From a checkpoint of a small transformer trained on Wikipedia.
Size: 13 layers, width 192, 3 heads of 64, MLP 768 squared ReLU, vocabulary 1024, 6.15M parameters.
Training: a variant of Muon for these matrices, 236M tokens, 3787 steps.
MLP neurons of a small language model. Each row is named by its layer, matrix (up: input weights) and neuron, and shows model dimensions 112-175. Each number is 50 + 12 x the weight over its row's rms, rounded and kept within 0 to 99.
Before each neuron's rows, "fires after" lists the tokens most often just before its 100 highest values on Wikipedia text that the model never trained on.

fires after: " c", " v", " H", " O", " The", " the"
L2.up298:64 54 37 47 54 53 62 22 50 59 58 53 64 50 62 52 27 58 55 53 33 41 54 39 48 50 45 36 69 42 42 57 41 78 70 40 51 56 61 52 58 45 59 53 46 50 68 39 49 35 53 46 25 46 33 51 52 47 53 62 37 43 26 17

fires after: " O", " o", " E", "E", " I"
L2.up233:62 49 61 50 58 43 52 59 81 55 45 54 48 42 69 53 48 55 58 52 58 33 23 31 65 42 50 46 62 51 57 59 47 65 38 38 48 58 62 54 53 35 62 50 37 52 36 59 44 34 55 22 35 60 74 51 63 49 45 67 42 59 45 61

fires after: " |", "-", ":", ","
L6.up757:49 47 53 58 53 57 42 44 61 38 51 24 58 56 70 45 56 57 45 36 49 63 48 73 60 23 46 35 45 57 58 49 56 54 75 57 33 29 52 53 52 36 56 61 26 41 54 41 34 55 25 65 55 54 54 48 66 28 61 48 59 66 50 31

fires after: " b", " B", " F", " re", "B"
L2.up196:60 34 49 43 49 61 59 68 51 43 42 75 45 44 26 39 41 48 43 66 46 63 63 66 69 77 39 50 47 54 66 63 42 52 52 59 39 55 37 47 46 55 62 37 47 46 56 48 40 41 37 59 43 59 54 48 47 49 67 48 51 40 53 40

fires after: " C", " ex", " c", "c", "ro", " Con"
L6.up296:59 67 42 35 67 46 65 30 60 66 48 40 53 58 68 54 64 45 54 60 39 63 34 26 55 56 42 65 32 56 39 44 61 32 47 61 67 43 66 73 32 56 54 64 51 35 61 47 51 54 44 35 32 52 41 57 58 30 56 37 46 58 50 50

fires after: " M", " K", " |", " S", " m"
L10.up317:44 76 36 38 38 38 59 46 59 65 70 32 22 61 61 55 46 50 36 49 75 66 45 48 55 54 25 80 55 49 44 55 24 66 33 51 37 47 38 56 27 59 49 46 43 47 59 45 52 44 49 49 45 56 52 43 32 52 36 40 35 46 52 62

fires after: " St", " l", " st", " L", " ch"
L2.up309:61 46 58 48 37 49 43 27 57 49 41 52 59 32 55 41 42 44 59 59 58 50 25 54 57 59 77 58 40 57 43 49 48 42 63 60 55 47 42 71 53 50 59 57 53 54 51 56 49 67 38 35 62 26 67 69 35 45 61 50 57 37 49 53

fires after: " C", "C", " c", " K", " t", "at"
L2.up720:51 56 63 34 54 67 44 41 30 62 66 42 49 67 73 53 46 58 39 53 61 58 44 43 51 68 61 59 40 50 42 54 39 43 59 65 70 62 64 66 43 50 61 58 27 48 44 36 63 30 43 45 45 39 58 45 63 51 71 48 47 55 47 69

fires after: " ", " the", " l", " f", "f", " C"
L10.up589:39 40 49 44 49 83 61 58 59 58 53 59 31 41 67 53 63 52 54 41 55 37 35 57 47 57 44 54 30 39 41 41 52 38 46 49 33 55 28 35 66 67 63 64 50 45 82 32 56 67 66 45 65 57 40 53 65 45 46 50 43 51 42 49

fires after: ".", ".\n\n"
L2.up723:41 37 57 58 59 43 53 23 56 47 57 58 59 74 45 42 55 50 45 73 79 29 49 68 50 57 45 35 62 64 46 55 56 44 68 53 47 41 54 50 30 48 51 51 52 47 56 64 69 35 32 57 55 60 60 01 33 44 60 20 49 63 68 55

fires after: " h", "\n", " d", " b", " G", " D"
L2.up710:63 57 55 30 59 51 44 45 72 41 45 75 20 46 50 39 47 44 56 59 29 71 51 55 48 40 44 45 51 70 48 64 38 66 58 43 24 51 56 53 50 48 52 45 33 53 42 47 41 54 49 31 45 58 55 79 54 46 34 68 36 55 43 38

fires after: " le", " b", "e", "le", " he"
L2.up50:55 40 35 57 55 55 44 59 36 59 38 53 43 57 47 65 34 49 40 37 67 67 42 39 55 46 51 56 71 69 50 45 40 50 52 53 47 76 53 62 50 44 56 47 49 54 53 56 43 46 46 62 53 49 51 45 49 33 40 46 63 45 86 53

fires after: " l", " st", " th", "our", " f", " s"
L5.up736:53 68 54 48 49 64 67 57 43 43 63 59 29 40 36 38 60 59 47 40 62 49 22 60 51 58 33 41 44 57 67 48 57 49 52 46 60 64 35 53 60 64 62 60 40 39 55 35 56 66 46 43 44 81 72 58 42 53 46 27 45 67 52 30

fires after: " re", " S", " s", " Con", " com", " m"
L10.up319:47 65 49 49 47 59 63 65 52 58 71 44 51 54 45 61 49 40 56 54 72 64 40 36 56 61 47 58 58 62 32 43 37 59 27 53 63 49 68 41 34 47 63 64 45 63 58 42 44 38 26 71 42 53 55 61 61 39 39 43 54 43 51 39

fires after: " b", " t", "f", " T", "st", " "
L7.up196:54 34 83 28 53 68 57 53 35 44 44 62 64 72 36 39 51 72 49 52 54 67 54 44 54 48 38 47 45 49 59 29 37 47 59 41 30 41 63 60 28 38 27 39 67 50 58 41 48 54 44 42 36 59 46 44 26 42 57 43 51 47 54 43

fires after: " l", "ed", "rit", " L", "ol"
L6.up415:65 36 47 54 56 46 50 50 69 76 40 37 43 74 55 52 45 56 47 64 67 48 49 53 67 56 45 37 47 45 42 62 53 41 46 68 51 46 70 50 67 60 44 42 48 47 51 32 55 63 41 57 55 56 59 51 54 35 32 60 54 51 68 48

fires after: " r", " the", " t", " an", " R"
L2.up489:48 24 24 51 37 53 52 24 38 25 77 73 69 48 44 42 41 53 67 41 49 49 52 59 42 52 31 51 70 43 39 35 41 60 49 44 45 42 46 41 62 69 59 46 54 54 21 48 47 42 60 69 50 41 52 62 48 40 53 53 48 51 51 51

fires after: " r", " R", "att", " T", " Th"
L2.up308:34 45 34 45 50 64 66 48 50 59 57 72 45 33 53 60 60 66 40 44 41 73 50 55 49 53 40 42 63 64 31 63 72 42 72 67 47 43 48 51 51 74 34 54 55 55 68 56 49 62 61 50 59 34 49 55 58 57 49 59 55 57 41 63

fires after: " st", " P", " app", " w", " ro", " ("
L2.up618:51 47 56 42 60 35 30 49 25 44 49 56 63 53 28 58 48 35 52 58 48 54 67 55 49 55 49 50 38 61 41 52 33 30 35 26 50 44 41 57 60 38 37 45 45 36 37 36 55 60 47 45 55 66 54 63 75 30 58 55 45 35 43 54

fires after: " m", " t", " p", " P", " T", "m"
L5.up438:52 60 60 38 26 56 40 42 35 52 36 59 67 66 42 44 45 44 48 60 25 41 43 38 62 44 31 42 36 45 50 44 50 66 56 67 95 46 45 75 45 38 31 29 51 41 40 58 42 51 38 39 59 53 58 61 43 54 43 73 49 41 66 33

fires after: ".", " t", "C"
L2.up94:59 44 55 41 45 48 63 34 68 54 44 52 59 56 37 47 55 67 54 46 68 39 38 54 42 55 39 41 56 37 55 36 51 62 58 54 29 65 85 51 40 39 57 60 38 52 58 61 56 50 32 47 47 58 62 39 60 59 42 32 44 41 68 54

fires after: " g", " c", " d", " Ch", " s", " ch"
L2.up263:58 59 55 57 67 69 37 27 50 54 54 45 49 41 64 34 62 49 75 49 58 37 51 51 55 54 54 49 41 46 56 63 33 32 49 48 44 47 66 57 55 57 56 41 71 63 63 42 55 71 59 48 49 34 56 65 74 55 58 58 57 64 58 58

fires after: " p", " O", " C", " T", " c", " P"
L2.up748:83 54 58 48 48 60 39 28 50 41 36 71 40 38 68 50 41 19 36 40 45 89 55 44 72 73 28 54 42 33 53 61 32 55 62 51 49 49 46 42 68 54 76 56 43 52 61 37 47 31 61 39 47 51 59 34 49 51 50 64 29 40 47 33

fires after: ".", " o", "c", "o", "C", " d"
L6.up423:58 38 61 46 31 49 43 43 64 38 38 51 66 59 50 42 52 51 30 60 50 46 42 53 62 41 27 52 56 46 44 48 66 53 49 60 42 39 81 42 64 60 69 43 66 47 50 28 59 47 45 60 39 49 48 54 65 31 42 42 39 63 38 51

fires after: " P", " p", " L", "P", " le", " l"
L2.up355:31 67 53 45 63 44 52 46 53 61 57 54 67 50 61 50 64 38 70 38 55 44 44 50 52 32 35 41 60 45 67 53 55 68 47 76 29 62 61 49 71 29 54 58 38 39 48 57 31 51 57 54 52 47 62 43 62 56 58 37 35 52 35 42

fires after: " h", " H", " l", " o"
L9.up290:41 47 50 27 42 65 54 26 58 43 36 40 60 31 70 51 29 58 71 55 45 51 61 49 26 43 49 50 42 52 58 50 62 63 63 55 59 56 61 60 61 29 48 50 63 62 36 46 56 49 49 58 46 45 37 50 54 41 42 26 47 63 58 31

fires after: " w", " W", " us", "v", "ov"
L2.up100:58 50 64 32 44 53 59 53 52 42 64 64 61 59 32 59 31 33 56 55 39 44 50 60 31 44 62 32 62 49 46 46 13 53 36 49 38 53 59 61 65 48 65 53 62 42 58 39 39 44 52 60 35 53 43 44 64 74 44 44 48 49 38 51

fires after: " b", " n", " L", " H", " R", " h"
L2.up15:36 41 72 61 56 58 56 26 57 51 50 53 32 55 58 54 65 47 59 53 51 42 15 33 60 55 33 39 63 64 38 68 33 79 60 43 64 29 53 48 56 46 54 52 30 63 48 40 46 29 61 41 53 55 48 71 45 57 36 54 24 43 54 62

fires after: " R", " g", " r", " p", " G", ")"
L2.up468:53 37 52 54 51 65 50 43 55 26 51 53 35 31 54 36 52 43 71 60 54 50 52 19 54 47 31 25 57 62 33 60 73 51 44 66 27 45 54 49 66 56 70 50 48 34 39 72 47 51 40 71 45 47 44 54 71 72 37 49 41 56 39 59

fires after: " p", "r", " P", " R", " fl", "ver"
L9.up340:50 49 44 40 52 34 53 34 60 36 28 55 51 78 46 67 36 54 59 50 38 48 44 39 38 55 43 39 55 50 30 63 38 59 48 55 57 41 51 40 50 43 52 45 46 46 39 58 39 60 69 17 53 63 54 56 18 58 47 49 64 30 47 36

fires after: " ", " c", " C", " (", " M"
L2.up689:58 42 54 38 59 66 55 18 54 64 56 59 46 43 56 46 66 35 55 34 79 37 59 50 48 59 29 55 43 58 72 48 23 65 71 47 42 34 57 37 46 78 45 63 63 68 73 53 51 58 47 47 47 50 61 62 83 45 59 50 35 54 48 43

fires after: " comp", " Re", " r", " R", " G", "G"
L10.up323:40 62 39 46 47 46 49 66 52 65 55 65 45 48 44 57 62 36 54 40 32 76 59 51 69 62 53 55 58 63 55 39 67 31 78 29 34 44 56 64 52 45 39 56 41 46 65 56 43 38 65 78 41 43 25 49 58 50 42 60 29 51 38 54

fires after: " G", "ov", "an", "ren", "ree"
L5.up430:38 74 51 47 56 46 41 64 30 50 40 43 49 44 52 44 42 55 42 60 61 41 37 73 44 41 46 52 42 52 34 50 62 33 44 66 44 36 76 41 53 45 48 56 42 40 75 51 60 42 78 67 50 54 60 35 34 30 46 31 62 77 59 36

fires after: " M", " R", "er", " r", " S", "st"
L6.up512:51 46 48 47 48 59 49 51 50 15 85 50 60 37 80 78 52 43 32 51 37 74 77 48 28 33 67 26 57 45 60 49 46 56 55 52 33 44 34 58 42 42 56 69 41 55 67 56 42 33 65 64 44 51 78 31 71 55 49 44 24 49 47 40

fires after: " M", "i", " Mar", "un"
L2.up420:56 56 55 70 41 35 64 68 61 57 79 41 44 79 54 42 24 41 59 73 38 42 47 41 31 57 65 36 37 41 29 49 29 51 50 58 55 55 48 58 45 45 49 45 34 64 58 41 38 37 55 53 49 32 49 57 44 62 43 50 43 60 38 35

fires after: " p", " P", " pre", " sc", " to", "p"
L2.up3:46 70 51 75 58 31 42 53 44 49 53 43 57 29 35 53 30 57 52 45 39 21 44 55 71 61 43 46 55 29 59 44 44 53 46 55 48 58 56 60 49 35 27 50 46 61 38 41 29 43 71 65 54 38 52 35 59 39 46 47 53 44 57 62

fires after: " K", " O", " e", "g", " o", " ag"
L2.up310:78 38 42 38 41 44 60 60 83 71 64 45 46 47 57 55 29 51 67 50 78 51 38 50 52 37 53 35 64 38 60 61 46 52 47 32 40 61 39 54 52 57 58 40 19 53 57 47 53 35 63 46 52 58 62 49 57 34 61 23 33 58 48 39

fires after: ",", "ater", " season"
L7.up354:54 54 38 49 42 61 48 46 47 42 46 54 58 52 63 20 67 52 41 54 43 32 31 44 55 48 51 59 58 55 52 52 39 55 68 42 38 26 55 51 35 61 39 65 47 51 51 63 59 65 51 54 60 68 64 33 52 36 51 44 57 62 59 26

fires after: "ad", " r", "r", "est", "t", " W"
L6.up396:56 37 43 71 45 72 50 40 67 49 46 44 61 71 54 37 66 47 29 56 39 65 53 40 54 56 36 34 64 42 55 77 59 41 61 51 37 48 44 56 50 39 38 51 45 66 59 54 48 52 68 45 35 47 64 45 34 33 22 50 51 52 43 59

fires after: " G", " g", "v", "ov", "b"
L5.up143:47 61 40 58 43 37 41 46 44 63 64 79 59 58 48 53 51 48 50 49 33 44 59 47 45 32 50 41 53 45 55 52 33 53 47 35 43 77 58 41 45 45 75 82 42 40 49 45 34 41 69 42 42 61 48 75 56 60 56 32 38 51 50 66

fires after: "em", "ist", "ay", "ul"
L6.up692:43 52 47 61 52 69 42 20 67 57 53 43 56 38 56 34 62 68 46 52 52 21 37 55 52 42 47 37 48 29 57 61 48 32 46 57 58 66 54 53 49 70 54 32 58 50 40 62 30 51 42 39 73 57 60 38 50 56 41 49 29 39 67 61

fires after: " S", " c", " G", " C", " V", " t"
L2.up35:37 49 36 35 65 64 54 47 60 49 59 77 22 56 76 59 58 41 42 57 53 46 75 28 51 37 34 52 46 37 52 45 41 80 51 68 40 44 53 54 58 48 47 57 52 42 54 60 51 68 60 33 25 39 38 55 68 39 53 46 40 53 40 41

fires after: "im", "um", "op", "it", "om", "ip"
L5.up477:47 63 48 69 63 52 46 35 71 38 68 64 36 47 78 35 36 47 49 46 61 58 42 39 28 62 55 41 38 49 49 59 25 48 49 72 40 42 64 55 51 62 60 59 48 56 38 36 50 37 31 42 65 74 61 52 43 18 39 59 61 43 37 68

fires after: " h", " m", " ch", " H", " re", " Ch"
L2.up494:55 32 36 53 54 59 59 55 56 53 61 50 53 36 58 32 32 77 52 59 61 82 51 42 19 48 58 29 49 67 55 51 31 64 40 40 36 68 61 66 58 59 62 44 37 65 41 47 34 48 32 58 45 57 41 64 57 40 47 50 54 78 76 46

fires after: " p", " al", " s", "gh", " F", " n"
L5.up181:60 51 54 43 49 37 47 53 53 36 58 51 48 54 65 63 60 60 47 54 37 52 34 67 37 42 40 63 60 55 51 59 21 46 73 55 46 35 37 29 51 58 59 48 41 08 55 50 61 34 39 42 71 48 49 32 40 60 51 50 37 40 46 30

fires after: "4", "7", "9", "6", "8", "5"
L9.up182:38 61 51 57 53 55 70 54 66 47 69 75 44 45 72 45 43 65 58 55 41 28 48 63 41 27 49 33 48 33 67 36 41 49 48 29 57 41 46 66 59 49 21 46 46 40 36 66 54 54 44 44 53 65 34 37 24 50 39 49 43 55 52 49

fires after: " p", "t", "est", " c", " r", " ("
L2.up200:52 54 57 77 62 60 70 62 25 31 59 50 49 29 39 56 57 62 90 61 73 50 47 82 56 65 48 44 60 44 43 56 45 49 59 52 22 36 54 38 63 44 59 48 41 35 31 58 60 47 49 58 49 52 73 41 54 55 43 53 37 57 46 56

fires after: " T", "t", " t", " d", "T", " D"
L2.up114:33 39 66 59 61 60 41 46 47 48 51 61 57 75 41 44 61 70 53 47 55 70 40 57 54 77 34 38 63 60 64 58 30 48 65 63 46 37 49 44 40 40 57 46 41 80 54 43 26 44 61 47 56 64 55 39 61 40 67 55 77 56 69 42

fires after: " l", "st", " Con", " L", "on", " w"
L2.up560:47 27 55 30 36 59 46 35 70 48 44 47 62 48 52 36 52 56 55 55 53 29 49 60 78 60 64 45 53 56 58 84 60 56 57 66 51 42 40 52 58 48 59 59 55 47 53 36 47 65 42 54 55 42 73 61 49 28 44 38 42 66 62 44

fires after: " H", " h", " f", "f"
L5.up487:69 30 45 54 39 45 67 44 66 42 54 26 49 43 77 33 37 66 31 77 58 56 52 53 47 45 60 47 39 36 33 41 58 50 64 80 61 54 58 58 31 51 55 45 62 41 41 48 57 60 50 64 44 54 21 56 67 43 42 36 41 34 63 54

fires after: " m", " R", " M", "v", "enn", " Z"
L6.up359:34 49 52 50 43 64 48 58 36 47 68 47 49 59 48 66 41 32 34 58 61 69 64 62 52 47 55 26 62 51 20 42 34 36 44 49 49 28 42 42 44 46 28 61 61 34 61 50 53 51 39 51 49 50 51 41 35 51 34 40 24 55 49 34

fires after: " s", "-", "y", " States", " S", " be"
L7.up705:58 51 43 19 57 64 56 41 41 33 52 48 61 65 44 50 47 43 51 32 30 58 37 49 37 50 49 52 64 38 56 35 44 62 64 47 67 44 28 53 45 63 33 56 44 73 71 32 34 62 50 52 66 26 71 48 57 40 61 23 59 33 50 34

fires after: "em", "ch", "amp", " Ch", "igh", "ist"
L7.up576:47 51 65 63 58 39 51 24 59 64 56 63 23 47 59 37 64 53 42 38 36 50 45 48 60 50 42 47 60 36 46 68 60 36 44 49 44 67 74 57 39 65 60 57 53 48 47 36 59 61 50 34 61 47 68 58 49 62 51 58 49 51 43 41

fires after: " e", " the", " to", " S", " a", "ut"
L9.up610:55 58 65 27 78 73 40 51 70 53 52 38 37 39 51 44 63 63 47 59 30 56 47 33 28 45 50 48 46 25 31 46 40 61 67 34 35 40 44 69 50 44 64 42 51 44 58 47 25 55 38 30 50 37 49 40 50 44 46 50 52 44 42 38

fires after: " b", " comp", " pl", " B", " le", " J"
L2.up44:61 67 30 41 36 64 34 44 36 30 41 65 36 50 60 56 31 45 34 29 58 51 69 47 60 46 36 49 61 74 52 51 37 54 44 60 52 39 54 66 38 27 56 44 53 65 37 80 17 30 52 45 67 56 67 41 53 41 56 64 44 33 68 62

fires after: " s", " S", " m", "S", " "
L2.up314:51 59 51 40 62 50 52 36 47 27 58 56 49 49 41 42 27 38 55 51 65 39 41 57 52 62 64 31 45 16 46 31 35 65 58 30 65 36 29 48 47 46 41 41 50 62 48 52 53 47 40 71 52 36 62 54 53 56 52 50 47 53 59 40

fires after: "is", "°", "ut", "″", "ist", "res"
L5.up311:42 38 57 44 51 56 69 50 60 53 66 39 59 52 49 61 59 34 49 25 55 43 43 39 50 45 34 51 57 31 59 39 61 44 36 48 55 55 44 53 53 64 51 30 54 61 56 38 27 64 53 39 60 51 68 66 28 43 72 46 43 45 56 52

fires after: "c", "x", "er", "f", "form", "p"
L5.up112:64 47 29 46 45 55 48 60 46 42 46 52 61 63 46 45 26 41 48 41 37 41 45 38 24 39 35 46 36 60 54 59 58 57 46 82 55 41 59 70 34 31 40 57 32 34 47 62 45 87 52 47 60 37 44 49 49 45 44 28 57 63 36 41

fires after: " S", " (", " s", " \"", " t", " "
L2.up486:32 35 49 55 58 54 75 34 61 33 58 61 31 54 45 65 36 48 59 37 59 43 54 61 46 63 57 45 55 52 45 37 46 59 39 49 42 32 47 50 55 55 60 67 64 41 37 51 48 48 36 32 28 19 64 41 67 55 53 37 47 62 46 57

fires after: " p", " ex", " m", " d", "x", " P"
L6.up391:65 46 68 60 48 75 39 44 22 54 42 53 60 37 52 57 48 46 46 39 49 69 57 41 56 54 36 53 33 50 57 62 57 60 54 23 68 45 43 47 65 52 35 34 38 53 47 40 41 31 45 50 48 43 44 61 53 59 34 48 57 59 31 38

fires after: " m", " M", "A", "M", " Gr", " Ar"
L2.up481:45 50 59 54 63 44 63 50 46 35 65 46 46 50 41 57 69 61 54 60 65 35 43 52 37 55 62 51 52 64 45 59 33 53 38 40 54 67 45 55 42 70 55 37 47 76 59 63 63 30 44 47 55 71 41 41 41 49 54 62 47 44 53 42

fires after: "p", " f", "uc", " sc", "ru", "f"
L6.up601:63 42 45 36 38 44 41 63 41 56 63 49 54 45 59 56 24 66 49 72 71 45 62 63 24 56 53 43 55 49 44 50 55 48 43 60 48 56 58 46 41 50 70 49 40 48 59 43 72 53 38 24 55 50 36 52 68 68 41 33 40 41 42 57

fires after: " m", " M", "O", " b", " le", "au"
L2.up360:64 64 59 39 62 57 38 62 24 51 59 56 46 53 42 47 66 34 53 51 46 48 47 62 26 55 49 49 43 63 52 56 53 50 57 48 21 48 39 60 60 51 59 49 60 76 75 63 65 50 45 45 62 54 39 48 54 50 43 60 49 29 69 25

fires after: "-", " in", " w", " (", "c"
L2.up482:48 56 49 73 77 54 53 39 42 45 55 54 46 38 34 33 62 44 69 59 46 49 52 41 44 42 34 61 44 25 69 46 48 36 46 40 52 55 58 61 43 46 54 51 47 33 41 46 59 42 30 55 62 34 47 22 67 51 54 52 42 54 41 53

fires after: "6", "4", "5", "9", "7", "8"
L5.up99:47 42 39 72 29 46 66 45 58 43 47 58 48 48 31 64 61 52 53 46 53 35 43 49 32 55 52 33 27 43 47 46 46 62 51 35 66 38 63 58 42 48 26 62 25 47 63 43 66 47 31 67 54 81 55 55 30 48 33 55 59 52 41 57

fires after: " m", "ar", "im", " M", "um"
L2.up108:45 64 64 48 34 46 60 57 38 51 43 48 21 75 36 67 57 48 29 50 40 71 52 42 28 57 71 43 52 30 45 43 28 69 38 56 45 62 49 54 37 46 42 30 29 38 72 35 62 46 69 65 43 42 49 52 38 39 51 56 45 57 59 52

fires after: " t", " cont", " R", " v", " im"
L2.up72:58 59 47 68 49 25 40 40 53 77 43 45 70 32 58 46 58 40 56 44 53 36 39 51 65 71 45 49 51 38 52 58 51 47 41 52 44 49 71 56 58 34 38 57 48 54 42 49 55 81 55 49 51 62 66 45 45 56 51 46 54 76 38 45

fires after: " G", " t", " g", " T", "g"
L9.up664:59 45 62 49 56 49 52 52 47 36 61 71 56 68 40 39 49 72 50 39 57 34 59 42 63 62 35 60 53 54 58 47 63 37 49 74 28 65 69 61 40 58 37 59 54 37 57 57 49 55 71 44 31 52 54 61 38 25 32 51 48 52 39 35

fires after: " b", "b", " pol", " B", "ol"
L6.up488:61 45 46 21 47 62 50 50 27 39 38 58 52 57 54 26 53 40 53 56 54 75 71 66 69 79 50 44 36 49 38 60 49 51 60 67 55 40 46 67 38 53 49 35 48 42 44 27 50 45 59 61 68 54 46 60 50 39 58 22 78 54 33 47

fires after: "um", "ul", "op", "ip", "ain", "av"
L5.up347:49 44 37 72 59 45 51 22 63 45 45 52 46 60 60 42 43 52 54 40 53 34 54 48 48 37 45 27 45 62 43 58 65 60 34 73 33 47 37 49 53 60 51 38 43 74 56 33 54 56 38 57 27 43 46 63 51 45 42 63 59 47 36 62

fires after: " g", " o", " G", " O", "\n\n", " B"
L2.up684:64 55 55 39 44 60 60 37 64 58 49 81 26 67 33 60 53 38 59 49 22 70 48 26 53 37 65 41 65 38 62 62 52 46 57 36 31 64 37 41 39 48 61 58 36 45 60 52 34 58 73 45 51 70 70 50 57 47 42 64 52 58 40 30

fires after: " m", " col", " M", "."
L2.up641:39 41 72 58 45 29 35 44 61 52 55 63 55 48 39 71 41 28 43 49 64 55 50 61 54 45 47 50 47 49 55 46 48 42 46 54 22 50 59 55 45 48 55 40 47 65 40 41 60 37 45 48 43 85 67 31 61 47 47 39 35 57 39 53

fires after: " r", " t", " n", " T", "t", " h"
L2.up678:48 33 52 65 56 53 55 23 64 20 78 51 52 60 49 31 77 48 55 33 67 38 56 45 65 47 23 27 53 43 53 59 48 57 59 53 61 63 65 63 77 69 54 46 26 55 55 57 55 47 53 43 53 38 70 67 40 56 46 38 63 54 53 55

fires after: " m", ",", " M"
L2.up110:56 30 49 44 53 48 52 57 34 49 59 65 55 61 46 47 58 42 45 32 55 57 68 65 60 50 57 55 53 55 82 52 29 62 51 50 31 63 29 68 47 57 49 50 45 53 61 65 66 44 55 55 46 51 40 46 62 44 47 86 71 58 65 60

fires after: "f", " p", "p", "ic", "if", " for"
L6.up544:47 56 53 45 45 40 78 60 51 41 38 54 72 53 53 56 39 49 38 43 27 47 45 60 48 35 43 39 55 47 74 57 48 49 41 60 51 57 55 55 24 49 35 60 50 40 49 58 22 55 72 68 45 49 46 50 53 43 52 38 37 47 42 62

fires after: " Ch", " ch", " in", "it", "h", " elect"
L2.up423:37 51 48 67 44 86 26 31 60 62 49 46 49 52 55 59 55 60 44 60 33 52 51 36 61 57 41 37 44 27 76 47 08 47 56 39 55 62 39 65 40 46 54 48 51 72 55 50 51 53 64 50 60 45 41 47 66 32 39 51 36 45 49 61

fires after: " M", " V", " S", "M", "ar", " Mar"
L2.up514:34 81 42 62 35 51 42 47 70 64 72 37 46 67 72 59 37 38 37 50 64 36 48 50 35 56 55 51 43 52 46 48 27 60 40 37 61 59 35 63 36 45 61 67 24 57 53 48 57 39 59 53 58 76 38 42 57 76 59 37 32 49 48 46

fires after: " the", "al", " s", "-", "re", " p"
L7.up5:34 35 67 55 65 52 62 50 60 59 80 69 62 58 59 59 63 43 28 39 47 47 54 75 27 36 35 59 65 31 45 51 52 34 55 55 31 45 48 38 38 41 51 59 40 29 36 37 22 40 50 60 74 49 56 48 51 36 51 37 51 34 50 40

fires after: " p", " re", " de", "e", " P", "et"
L6.up136:47 38 28 65 45 38 45 59 49 47 47 51 71 33 51 49 53 48 46 50 48 60 45 62 64 28 40 60 53 44 77 52 62 53 66 60 30 71 62 47 66 49 74 32 39 52 43 52 51 46 67 65 62 46 42 65 55 47 30 36 37 44 48 37

fires after: " r", " R", " ad", " h", "R", "at"
L2.up129:43 40 54 49 52 44 60 46 47 23 57 53 27 51 51 46 48 36 64 45 48 40 44 35 45 49 70 14 75 58 50 59 39 42 50 59 60 28 37 59 49 56 59 62 50 40 34 47 50 52 64 69 43 44 56 36 63 27 50 48 34 34 42 61